config.toml
n_layer = 13
d_model = 224
n_head = 4
n_kv_head = 1
head_dim = 64
d_mlp = 576
vocab_size = 5719
activation = "swiglu"
norm = "rmsnorm"
norm_place = "pre"
norm_eps = 1e-05
positions = "rope"
rope_base = 100000.0
rope_fraction = 1.0
qk_norm = false
attn_scale = 0.125
bias = "none"
tie_embeddings = false
parallel_block = false
init = "normal"
init_std_qkv = 0.0374
init_std_o = 0.0
init_std_up = 0.0374
init_std_down = 0.0
optimizer = "adam_atan2"
lr = 0.00105
beta1 = 0.9
beta2 = 0.99
weight_decay = 0.31
lr_head = 0.00626
grad_clip = 0.5
warmup_steps = 344
schedule = "wsd"
decay_fraction = 0.76
decay_shape = "linear"
final_lr_fraction = 0.0
batch_tokens = 32768
seq_len = 1024
doc_mask = false
train_tokens = 157000000
steps = 4792
dataset = "wikipedia_en"
MLP neurons of a small language model. Each row is named by its layer, matrix (gate and up: input weights) and neuron, and shows model dimensions 96-223. Each number is 128 + 24 x the weight over its row's rms, rounded and kept within 0 to 255. Numbers have three digits each. A neuron's up and down rows have the sign that makes its largest values positive.
Before each neuron's rows, "fires on" lists the tokens most often at its 100 highest values on Wikipedia text that the model never trained on; "fires in" lists the words (lower case) most often at its 100 highest values on Wikipedia text that the model never trained on.

fires on: " moved", " returned", " went", " million", " allowed", " led"
fires in: "moved", "returned", "went", "million", "allowed", "led"
L2.gate384:074173121127109155145139110113135124144134134112127114127102162142171129108128159168144140140127122162137130164163146102150122159105140153154157086141137130092156153119122120114144143127125118164113120084126157126128142155143134146110124118141133125160133132098115123128099066116097137090184158153167072136114121138133131128145124140084148118150133138147122131133171138105096139129155
L2.up384:107196136104161133163110127052131090139154122116129108138128148137150127137154102113116211112098142150110139167116144128196075121114163117157123114113121160127118162154114118153118114133098144138105090139112121134101125155128135188148090125084128131151121093103163118087113132137146108130110126149104153138126121131143099120131137111104126135117132115142146109157133131130113108108140

fires on: " series", "s", " season", " year", " events"
fires in: "series", "season", "year", "events", "1980s"
L5.gate306:115079099154154154126120113164131125141098125122103114100104128101107101144152153115180122131103124122132137119127109159160126137096089127109088129119069179123104165115167099142182132134096136116147161121162147085126140119119118125151122136131148123135146119139127116116148126154143138129094086114089152104085136142129090115142144140145119145161111144187119103129144111112151113128121
L5.up306:096123110124114133141122086159116145134153134126164130092119109116120122111186117121136123100111156125127156066127101166164145148124152110133163157158100115101112119128093117127163129084131104082137141160131064110096118145176153135119146122132117126123104141162119116079102125136158153112100092115165117111148085160130130150172070123127078147100172101119121149141113101134143148149126

fires on: " following", " After", " before", "After", " Since"
fires in: "after", "following", "before", "since"
L2.gate212:117121120115122121113145107158082149115100146103139164128151152119086135116137147140093137123142130134096136142107126101140127190134099104130164131135126139101120079136157087137124152106119084131103149109086150104132118117118152167104106115109155138162160125138170161150137142103100124078108087124167155144138103151119139097109131136091113155135119138101133120145117154096124091174134
L2.up212:144119140087106133115143112098124148157123112112116110115120115130090129118113134136113096102144111119097161147136148124167144185135145142132159119118113137107111119168125072166168100128085140113151114111119126144111150147117137129102134121117149141121103099132151168131108129124088134084119120132137103131125103106136092118089079082109090116184135125092134072149119167101098155180141

fires on: " his", " political", " legal", "islative"
fires in: "his", "political", "legal", "legislative"
L6.gate281:086134146129153126136130119154135155128144128089125129108166124137093134115104160118098145132136084105087106144119131093145136132143137129114100161135106156150131110101101104161136091126115148136120118094101106126125106174146140169182159126116117174146122174143106137121114119094117115137086157091138132091170092154121132118138144144094121124143149150166104121139123149097098151128126
L6.up281:139139134154152138161134122133135121107107147143103114075156141148112145145125133104100143070090127113131127175122129095131144150114107161137122177122099194107115147117141100131126132120111157151134127085135129168140097151148150156131125091097105182153150131155107139132156130117163092132102125093158146091158114162136140113087174141141130157146173167190095129123129166068106123135134

fires on: " she", " com", " he", " emerg", "op", " che"
fires in: "she", "he", "comes", "emergent"
L6.gate284:150108136139113095105133099149097126123111156165131122135127134151128142153132168096193056131093151125145112154149122094108159128184137165154156119153141102146114146116141158169181134107165126116110091145149136122106109119096117117111094153087133138101148128129134139181131135102105128138107129082125112125126141136064116100158144124099123158114151138138142152139137131167137168139158
L6.up284:133146065125132130144090082142112085107124131146101133135093155171132104115101178106104115153132171145140122138154134133121140130151133123152105099125121130136126147096153110135136133058149131111129128140142130157132109162109105118088153125068112176148129153144140136152127140145097200138098104104147133151142120122127125089081106155143124146139136119126176122128127175115092107131109

fires on: " end", " Best", " follow", " un", " insp", " best"
fires in: "best", "end", "follows", "inspired", "follow", "off"
L2.gate456:107148147152095130100130117144113082143143159144154120110081150105073133100099143116117141137163078128142124132096128115109134151105099155084146168157111083133096118122124137123125125149099143126130103135077152139145158104121157089119143126107109136155103148118174140146133087119195111110115115128206128097141168157158096113142126165128133124149123140093151110094129135143115126131118
L2.up456:119150164136093134136117107148137109179138127146154093119131155164144164116125130168142136154172088144108127081121173124115150129126126106116129148176111091125110110101114109119121135138146129089126087135120120157150168086100108096111205134118113113161051155169141144143127096120140131143108126115138124124137149160136092118100119114107119201139075166115114131148120143135122125084098

fires on: " after", " until", " for", " with", " For"
fires in: "after", "for", "until", "with"
L6.gate410:097134093115138138130134108166094082144090144150161142152156112135089113153125124146133099108150134151102139142089177089120117112095115158166174150085121156135137130111110112152132133146164123104155097108173134107146107143125146127089129134117154130111134147129140112155169136138122161131087108138176175138123111176126192171128117110101096159126162137133136088126090161120142128150158
L6.up410:087095121165146158143144147152150129124136132102159137108145204108153085143122157149175143108111183142060126189088126129126102151173131122089111126168135125134101147122095134160122118134134142137140095106128119161123090102122145130184096157121113134119108120120114127093112120130144136135090182147112132153111161125134092159109103106116113116170140078118104134133138128101124102122093

fires on: " public", " law", " writ", " Design", " Program", " Act"
fires in: "law", "public", "design", "program", "act"
L2.gate333:101138135093104104103131149163137119096109124149127111120117112103114140154173130113089116129119126143081149183156104067139132131132155143137168155146127146117117114101096161144126143097114075122099119137120102159098092053147115124138112132115119103140118123135118105120145120132126124127133113093150137158116146112137089109125111148118126178123127102109149092121143165108147131139135
L2.up333:141146159088085092122123128140120119115119124126128100109093133122134133145138127111083122106117139117109131162180137089165124130176140133154169155130099151094104138094115156151152125115104099130120105142158079159112113073145135121121145102099109118130094117125112120102151116147112125150128130061112107161116126138107091137092131114117111191150105096094117085137152143092156134137148

fires on: " September", " Be", " about", " although", " remains", " least"
fires in: "september", "about", "although", "beijing", "remains", "least"
L2.gate506:113161113126136094135142130088117116099121169100110110107102111123131094118148151143177139135118146107150100132136128150137105119172125153136156153173170150082116151112101118104191119083130168121145144119116102137136156132144141139106117079143128143120093153110149117100129111128144134155141110145102129084167077189141135154094136137064142134151104127115092152125152121172125141136078
L2.up506:155157085087170099116142099117110151120100147115102147086074114112146099110163119161164132151112137092157114110115092137109075099155134125155141137150167155114113128151138113099108113108131144133098131112120167115131135099119143137109106108157145124153129159070159132153128114133136145131132112126135135085157115155149168138126132146068138098137130129102181118143120138113127128110088

fires on: " New", " Port", " Mc", "de", " living"
fires in: "new", "port", "living", "clyde"
L2.gate245:088169115076109152095142112107106112136109103113156152118092146119152127145133176147157114133139107129147128135107115089111074127101117131140101124088113146143106078133146144171122108147113134163132142100129103167158114136125136133113123146137126147146172143150134123117173086131134115115151136146139174142116093126157135122135131111152131126184090118163088160112102087128125126163112
L2.up245:151165076127097167094166123123141148121112095126145107102106159132142144114125165133146148124160139133131157145087140124108118167114170119135146158121132121170120097079149142139134122117118084119116160123100095166136156117134143124156133135093154194179132137183152149120167107120104126109126151101132135145142138145154142130140072118124148141164103155168095149154152145127069140101139

fires on: " set", " list", " CD", " method", " bas", " List"
fires in: "set", "list", "method", "cd", "tracks", "basis"
L2.gate253:130105174132079147098113131113120156110132164116158150124127106148100132112115135115122103116105138138143151109100091177124075156111120145116171142155113127138132157093133158135144088087146100130145134145139161114152105119117109124161078126136148078162116155100154109132126161122154140133121090135139165159127098140081113166140125119126137097129094161142170128129175113125085087142093
L2.up253:151122137150115085141090119096146116118123167131089157129126115138078110103127107124103112080075107126101149185142140142131147160127138126152142136137145086105094158142112135129095087139131105142166140123129107087132123131155134127154091127108158101148143109061137097092148181112141102103152101147147156117143123133098097121129127106109110120145117089105142180083162112079091131133119

fires on: " album", " game", " Label", " tournament", " games", " book"
fires in: "album", "game", "label", "tournament", "games", "book"
L2.gate36:117114121139163157143158115129169120139152151156121143090143082088129140132153135142152084093139142159111165148133136079140140188144115159152130134130125117105086126104113117116100107168133144148109148127125111133111113163147112116081077100133120138132147111121119077133143141082139176077170096105117143095148089142122141101154106158071134142161134115108109140079122132157132127193133
L2.up36:106149107136142189112171126162144120171091136149121162108111125158136139136152109184113139172135149157120126136114141160131106116089132088087130112105125098095126102124148082156103166120115100150153084063112149142165110116133138129108166155105102136140086159168121170097132167148104172118138130140150135135124163161131118141115103109131099187111096105124126078144142159099090099113145

fires on: " ag", " According", " late", "After", " Since"
fires in: "after", "according", "since", "late", "agent", "midfielder"
L2.gate317:139125138122154158046137113107148095122133137098088123099149127135115132129140108125134140083107125140131184116121116115179113142163097133120074126090111157115143173159143112145138096128154124133158124142111148140120108096173102131133140136139108154119141102157115081128121155150131072091116086122136161132125154198108208141124140130166102134119172110136124102141149131146158130126129
L2.up317:142158087171113112144143097094113111127098158102151096105124124189149130112147154078122134144130140156112161085106157160172171168125159118125140139125142128104161181170129079140110105127122119135127128159079169125113134106114148114133133145093124144173110160155163160070138141113115118137145116132116132138134143148105108123118122107158087094112128140103138110110138127125117164166128

fires on: " music", " England", " Form", " Poland", " television", "board"
fires in: "music", "england", "formats", "poland", "television", "format"
L2.gate116:069151122176113119155127059137142138131097161186165143157138089130127138135078149141157122158133089164098101093090137145142111139148148134170111141138172131152138149099129139117113116106129119109145151154103139115142101131111120163075118138111140100155089127137126131116124193138127099149134118099078088109128154173114110126113180132141131056142141124107135156150109157154121132148094
L2.up116:082100105148131126125076144109102125135086180134137167137100161108118089142118147080150132130140105138114110115092128131166159109116111152132131142131139115103164125117107102110160137142117106105124169135139120127099098128136088139121133164080142110128146125142130139122068098119139144097112117101109146128130084149119074146141158143120092126096132063116154112107108139111131135140148

fires on: " there", " Los", " Mil", " Bang", " There", "There"
fires in: "there", "los", "bang", "milwaukee"
L2.gate158:138126104137129121165137134107152116120142159134064115099128126089125129135113112147141151134138138122068127144139144117118091094134129125117156126120123115139091130173202131118131147123145097158127077110111120145096100152109198156159088115141151150132163148123165140076171127090138104135122111110142134141135088106158113131132096130143137166156119125119135130113124126106103131124067
L2.up158:141110132108100139120109138150149113144132116163106128116096149095153129110157107190139125156138144116134124114101133106119087097102147066125181105093150118156155191115112133137097146112155105120143132129121141160151100113089105151121137149110145152160149163135103152127122135111072099086108135111132178144121142140153108167144091118170188122146107151138154188155145107128130114103107